From a checkpoint of a small transformer trained on Wikipedia.
Training: 1064M tokens, 8118 steps.
MLP neurons of a small language model. Each row is named by its layer, matrix (down: output weights) and neuron, and shows model dimensions 32-223. Each number is 500 + 25 x the weight over its row's rms, rounded and kept within 0 to 999. Numbers have three digits each. A neuron's up and down rows have the sign that makes its largest values positive.
After each neuron's rows, "fires before" lists the tokens most often just after its 100 highest values on Wikipedia text that the model never trained on.

L2.down64:461505471523510524522494499524515529492537473468522494527514481473540537490438514500490528472424509492484489563486503555497501511500516463457503444532519496517538516487431532535503479498541499547499530473472508488536464479468529510539528490469491463489512490507489504494512482500517499488471523501474535461543507484550482490506490511474494490484498490485496447512498507505525478468493496481511439493495506482514474532497482521533489477494500512506506512511491492517533492484540501536479499529491449507501498502519543497502517512495463457533487493555493479516504502469511493522
fires before: "\n", " The", " He", " In", " It", " She"

L2.down510:498497454517532482509548506524483545442542440498491469508549495508531533493487465505485521475493514531530491525499461500543475471516486484511502497511535512522550476498497517513490512510494524468528526507469481487505473529456522476485525508487531476501514498494521457496475493514480487463463491502506514522476558556474469509508525515505447501510471465471507423493516523518504508492461498535508485466484471488521548498468534464495505477493478528487467507469480485547499504483545512467504509515477478518459482516453481480459480520472500477471508488481547502505533444510485539528
fires before: " |", "2", "1"

L2.down313:495490537538479522486496530483507510542431520454471491475464508476521515515462472476505441526464537526494471498521506474522526479505495443510503511506526492539508444517495543504525515514509504529515509491495483491505507502512511477486493461482507484500497460503490509497487505526518498520490484487483500504469498455525502499463498519451482495488521485514528481462548534524503499449470503524491521509497528518492501497522487493533533490476527513517500534524479487453518573499463478523514525464517520478474504519516512494492485473522489459455528482498535476506486506484511521491
fires before: " |", ";", "ch", "×"

L2.down875:503542528491491506506494499522503507485510468521493483471463516553497501456560495543498520531491488532446521509497495473507509512489515494472489490444536489509517518546471480530472532483445484509502455532530471499478511550466499493485506503498508448492488466549500511514515494490506551512495491497506487465521503528482498506478493509499491473508518544477564492415460525467492437537491500529536494482466527480511490510505510480447476493548508468491493490548512494511511502495511528483535550486497481453476525490478489518479490514499527497491463487510462498444488499518483466468
fires before: " |", " of", "rand"

L2.down537:500479490479492473506536489541492546505480505506545511475451528523496530490482459440520530512493530486477481510476487474462477530490495478498510504534473523470510480524416478530468502514460509522481526554518500511483507522537480506524509522484472472514512433471490537502488489489493542501523491490470479494539469499474460508494497551505518506463493492492506489499484503544472498501498550476548521502535560569515512486534498487441530478486503494508485518477491505451484439528481503524486536499465487546501473500489524534528498521482519477510502473492488515500484490556494512469
fires before: " |", "\n", " \""

L2.down689:510513506494517551503482456466544503518490496536507530475500459512479509499533522456505438474532544518455511509502520490497470535558483564505492509511496532506455451502545490492497529475426487457520459514478473515480511520489507509501523492489505505480490513505522498489486454464489515544542481502499507488475531507494455451481541487495515521536521499534497487480495499500450524474510512487553524496474514474512510496512491506524509483510513475515496508474501504482480466478505509434504454508532486507516512511517485458479510470513489522471460554463511508516491466546509440500
fires before: "\n", "|", "-"

L2.down1286:446479493513542500533507460526479490513506533493483527503504503547481490487533484458528516500506467547495531449481490442531516489486472541474486455516506489506451533494552506496495566478482453494530494477517488469493532528481481487472511484479501497528530536520480507511515490514463481478525485541525478554471545512515472461515479576497497507515474496513538550491506488483459473514478503480540511532520537493533485521556471492489518532466470460487447428503537501460489500501518492474533523517541489537525502550512481496542505543470518464479492468492492531514529493520515500479
fires before: " |", ":", ")"

L2.down775:513468468536519574522526509489548556519473488462481495497481513469475512532477476490503476482510465555468500504502497466460517512522520488512480491502493459456459507525455478504469521455529440498512459487526512465516504515506484447483496520488474508554501506518501516480475417534514450503505530535491471500481481476519507513472481509502494511534495467514475476478499509423478523494460527522512491490485488477503523490484502517538518508536512465526473558448505481472473478490504484536510513465518503505482452464472522535519537485472471467565475494487489505508537538519525513490
fires before: ":", " |", " by"

L2.down540:500472532487489510519541491467500449517521483474483522523493494505523519536526494507498462482502536501515471495471544509507450479518523501538519500491470555482466514451441544508490513518483527514459496457519540507542527494486449497485446520512485523516485468505516536504502493485539512478529475494479538522532499535417516467451495503512493499526498471505509543521484455491470490508523469491493493442527513499476524529496511506501533501458487476504529539510517496463492534534526491501521538496491494486468497498451512530494490482506469485507474485506524500444532492484542445469
fires before: "\n"

L2.down1503:547494533504494466505534506494509509475477485516505522501526491476436488529483514481451521502537465485463537530476490524563534519450514469500490490524505459513543511493440528495478474461545534548524508503482484447498490477480472490504544478494507498497474479504477504513522523533518495464507517510502488504492483513512493551509532481542535468520476500501441533555548514483487526513488487488481474463497484499505483452497488523531505469518501507493494488513516525475527526520505524505521526458500493466487474547475491502504514466505511521475501510467507478477491485436481506491
fires before: "|", "\n", "-", "|---|---|---|"

L2.down167:541462482483469508514493470528483518490501473461500490516465506500480494512528489505502502525459493525532527487474485475510521500522492501486490475513528512503474457519428487510491476467501499461544494565534537479514493534539490487463521511496473527490517500496498538485467490460451491474487484468464529486544497542480471481466501480490509523541552520516486536489488504468515518519517490510533465497474474536492477503510522532509493563500451481491460512520476481511481533459525539451512452444534524479511478496509489477470473483507477486517458513508483475525523491487506484527
fires before: "\n", " |", "5"

L2.down417:502482455489485441549514488492461489527462458515501477506493523513501520468510533469501514461500506527452476498507503519468525494523526502507452479491516475510501462478485519521473509536507484496512465516466518479495491473476504491504504534511503468513462545531492494487519492484502468504491459483490517492493515503518508515488498503516494521528478468485515446513521480498473486502526453482503484522479548505513467510456517458471492515503522525528473543498499485519510504450524486507498497520525527525513449525530494492471479523482473541482489512491539473497457460491455499525
fires before: " |"

L2.down122:551469465490494529486433514492522447536460522480525548493488495531514503553503530493506485484534440509492510552475474502514503521493492500493517451493516493528530541512470501436498533496484495527497504507479524508491505504523496484492508526472526509504534532521483470538488516537495482497525497503508502502493538505509497513490492503464503481495530517523507484519480513521497438475491484494471484539456494526498500464533505438543485530510489524535517554516498488513565507451484507478522488486496467554489515524467509509480492505527519465534486491537517501490511548492524488522
fires before: "\n"

L2.down580:529463508517509498452502518535487469477464479500504470516501518468502485471458468515488527500418451452507493495522489516521499524480493511526560491492571513518547515519463522473474477475509473475471501520495491488466503506520555517498527498529498476510516482461490491506530500491457470471453501494497530488532481515512489504543501472472519505433478514487489464534492521470510489498510479493494513517505485446496471538496472483515528500491506524483512490503530480567537497517491487481480504501514472516452476485513506531491529504518499482540515457538454441492519532473473531497
fires before: "\n", "-", "The", "==="

L2.down1370:547475490493489465512504494530521488508469480466508474469522497470471520504520514482535504510532501507465506516508426514488504511467484511496493516510500472510517491502485474510512550520516518524530506474487521502523512530460479500547514459521513503472511444521489450476533502499493508536549464478513497538521467467491544476466499500495460500513469457521526544534488506499469500510525451512525544517476504480484480509500522493493476451479554505510513489525473503482483511538543461488504541504454501519513476548524471445474508487515527469508463446524507505526471505488472511509
fires before: "\n", " ", " the"

L2.down994:516540505480487518499470516474504470512514507519530521447528443496472524504492479516489502502468529547460483475551528521509523491566561486466496492516492493499459477485492496500461522436487483496507496459471522496467508530499495471502498496507518530503504487503556517495521543502476477476492490463502486526463501468514520487524504479505534509504501465456517467489502478495500457478493478511519516524491493501533527524498495487511509510498541491523490475473476516527509510497515552504467466460502475496482535462490477451493518516520470514464494495504529520508494545488493503489
fires before: "|", "\n", "|---|---|---|", "|---|---|---|---|"

L2.down937:515487507488497516479512486492448522509506460466456480523454472517480532489511481472500486483497462501514501498520514512516515480427477518457484521470514498494540537473466452467501487525498444557486525523538512487484532521529502496497495506501504503530498484473485498495519521471512457487503462501516533501476493464486481528469517498482485506535503505512496465510522500507482478475512481534526489491503490523485470484498514521498497496486515516461535514527472475487503563483513521467509500483533447517475466545552519490516492562482470503527485503518499527482471473462488570505
fires before: " the", " his", " with", " this", " a"

L2.down436:455522513543510463510446474500517509514532502483552524470497506501572495487491529498456491520474493486517471481481482490494495517480496538496481498491477555521520464485519506504498483546441502493510496468494485491546524518510540490481492514459454456511499472509496498515526484502492501535481518501490486495486500551514458496472466494514503483503460494550516513521513501542511490474485510542449483495518504505535519517506518536531537523572454549519511511472497433477515530483489504556486461488512486500502535499532486486495496511485501493468449485484502474501504529428517508514
fires before: " of", ".", ",", " to", " in", " and"

L2.down1485:457510478546511529492489521533501498519525457491484489536484548508504488500407492445464515500498509506505517484499533538489500474517506490469493512491506525512497525477506524546537486485510534515544497540489482471476449460471497517532442488516505483487501521507562511508512534518512510458500544483530494511503501525487502477507532546511521506520525530505515509518533484517509479546513497509497509508495532492495542547521515506515505485502482526504481533490541460549510494521473469524501475521484517462501486492521471518493470518504498488477480478528500532501484548528472480482
fires before: " |", "\n", " 0", " 6"

L2.down1600:468464535461516482485531495485474526521461461482481490470507467485482528519478486459510519469508484541503477515513515450485527569483480483482486479513457506518484541512465530512472482535499511545483487491529516481504507525500492489512448502506491466505517523435462502513492494476505537478473526460535477540474496479495516521450485461463516522518487493510527517475504481534484540530516519472465521503504487511468473507504508494508477498533491509477548492515475494453515537482496497562488480489485491528478490478540543483490496527498540534515477432502460524539476473549524486516
fires before: " the", " a", " not", " this"

L2.down420:547493474498510519501470490472480503491509517554489475535496471482563495506504541452493481514499489512536485486512528512502541521527514516495544517524482513462475492521491517478453491553489499466509472492495491444500517464542499538476476479484526469506490477511513510492516452487525477474489476542515491540524488469466498506480485554496494548530515482488483506507509540533449517505502490457541449509532489490493493497513556494482514522442510515507434510507501473494472495489498534475508487485510486463463482539490538501496505539534543513517512480454487483538426520469496503478
fires before: " |", ".", "″", ":"

L2.down315:503485526513468497502531513530491467531499526501521471508512512474486529476499498517503495498497474509500540504499504500459500505462478485527489428482517508544504510501486503452541529515491504467508531481465507430509466549457472463457490495494528511505502512529513505542508480522452483466493491500496476488531493516497467470494530473517471510489465528500541461504507534473459527520505501482476447498522484478496527456513467538499498479504521518515518505530515467474493494467469439512504497467478502513501506493529519518514490493496512487539511485505524460475524537491486505522
fires before: "=", "==", "===", "|", "Population", "Personal"

L2.down81:506491507507524498487492505492486482485489473469520491484490535496516498524496489483502470501487516488462522494514463509493443531463487511507477542525506475478526537524495477491502531492482536492506479515518514472498505493528513449512489467493499491437521528494532506501495460527449516522495502483520498482506493522506536524528479535503478473467460466488498482491538509480479513513470512565511498479540507482519502550511488544523494490482488468500474512484513505530558475500468433497512540483507517474475474462501528544509561505502520448479531507539492499508468514511500527534
fires before: "\n", " ", " 1", " −", " 3", " 0"

L2.down294:500534524466475537506511497516454497565517484499529469519532516517506500464486508480477476507481518518480489530490553498505514511502489462525506513516545483438500549521465483474482505485515492482530489518515505493540496544479494486540481517489486530456505442466529509499501531527518486482516509518503524499492519525505491524507524472547463548481500483514501533523520479519471472522565520546549524504474509517491511494499510488516498480489460534450544490519464473538455518544515505524508461486482498497526520462478498500466487530504502542494438500540482511486496524501462528477
fires before: " |", "|", ";", "|---|---|---|---|"

L2.down950:487508528517495522511535509503477492545467510476504496503505481505546472470518471523544504537482529496510466421489507498481514548508507468471488508485537498436574493496478509482538519502473481491480524466525500535502537519492545464534539486478462469526507549526511535454492517523514480472501450521522503507479490512479491485495502480493495482500533497501503555526534486480504564488490504521483512509489509473504525474482512519518521478523540501505472500497488516504462485558536508513492484546503506533469463491479496461540512481516525517484483485506501520513511531471509498503
fires before: ")", ",", ".", " |", " –", " ("

L2.down1696:504497473432475495511488509473473519533488469510509475452533508523511475511522488498540541533532498533512485458487534516497536514489532517489495493481537478467507484486513490477514553519481467496475519499502479485508532487537487496549510492524500461530480537511503483516495534506522508464534489515525518504461495522464502517512470480521500513488507512518502525532497479487476499521456493551459489506481523468467562471502504511470486531478475533495493491472521513470497500546494520554544445521546499556492442477463508472457461499486517451498503530475522510499485478493503522524
fires before: ",", " |", ".", ")", "–", " –"

L2.down9:513518519447484511529543520504470502487499472523444531510513497517473535507502512444503515532489496494527464530484505505435528491471505527451527533486529517524468519500492477495485482535491493451493478504503488528520481510482532486487473476510490504472466481496508525507517525501490491484497470506475523483492484472481542514528502525498483520502496511518479506500511479527475520514550507490512489501505520516529480513533486498508472479476417498525523451564518489488494437517478483512499456540513502467483515502569521513540497451543486492462520506490495521503486451489512496507
fires before: " |", "\n", "-"

L2.down1416:493500452480461508485482500480485476512517498458426516499491544500497475468470470503481519479465480532488467511468475465531522465502496480514485504460532485520511479528482533516495479501474523522495526509460479502527501506531500484489528535521498516501478503533493500507452505468495435533542535498459480520471466469548523524520488473466565511518540444494467501476507470498513477490513532514551502506479506557486542499530482508478524513474522474520492562508519518513493535494490506503462511529474488478484462539494493509489493524496493477531462518523548498501457544495493477525
fires before: " |", ")", ";"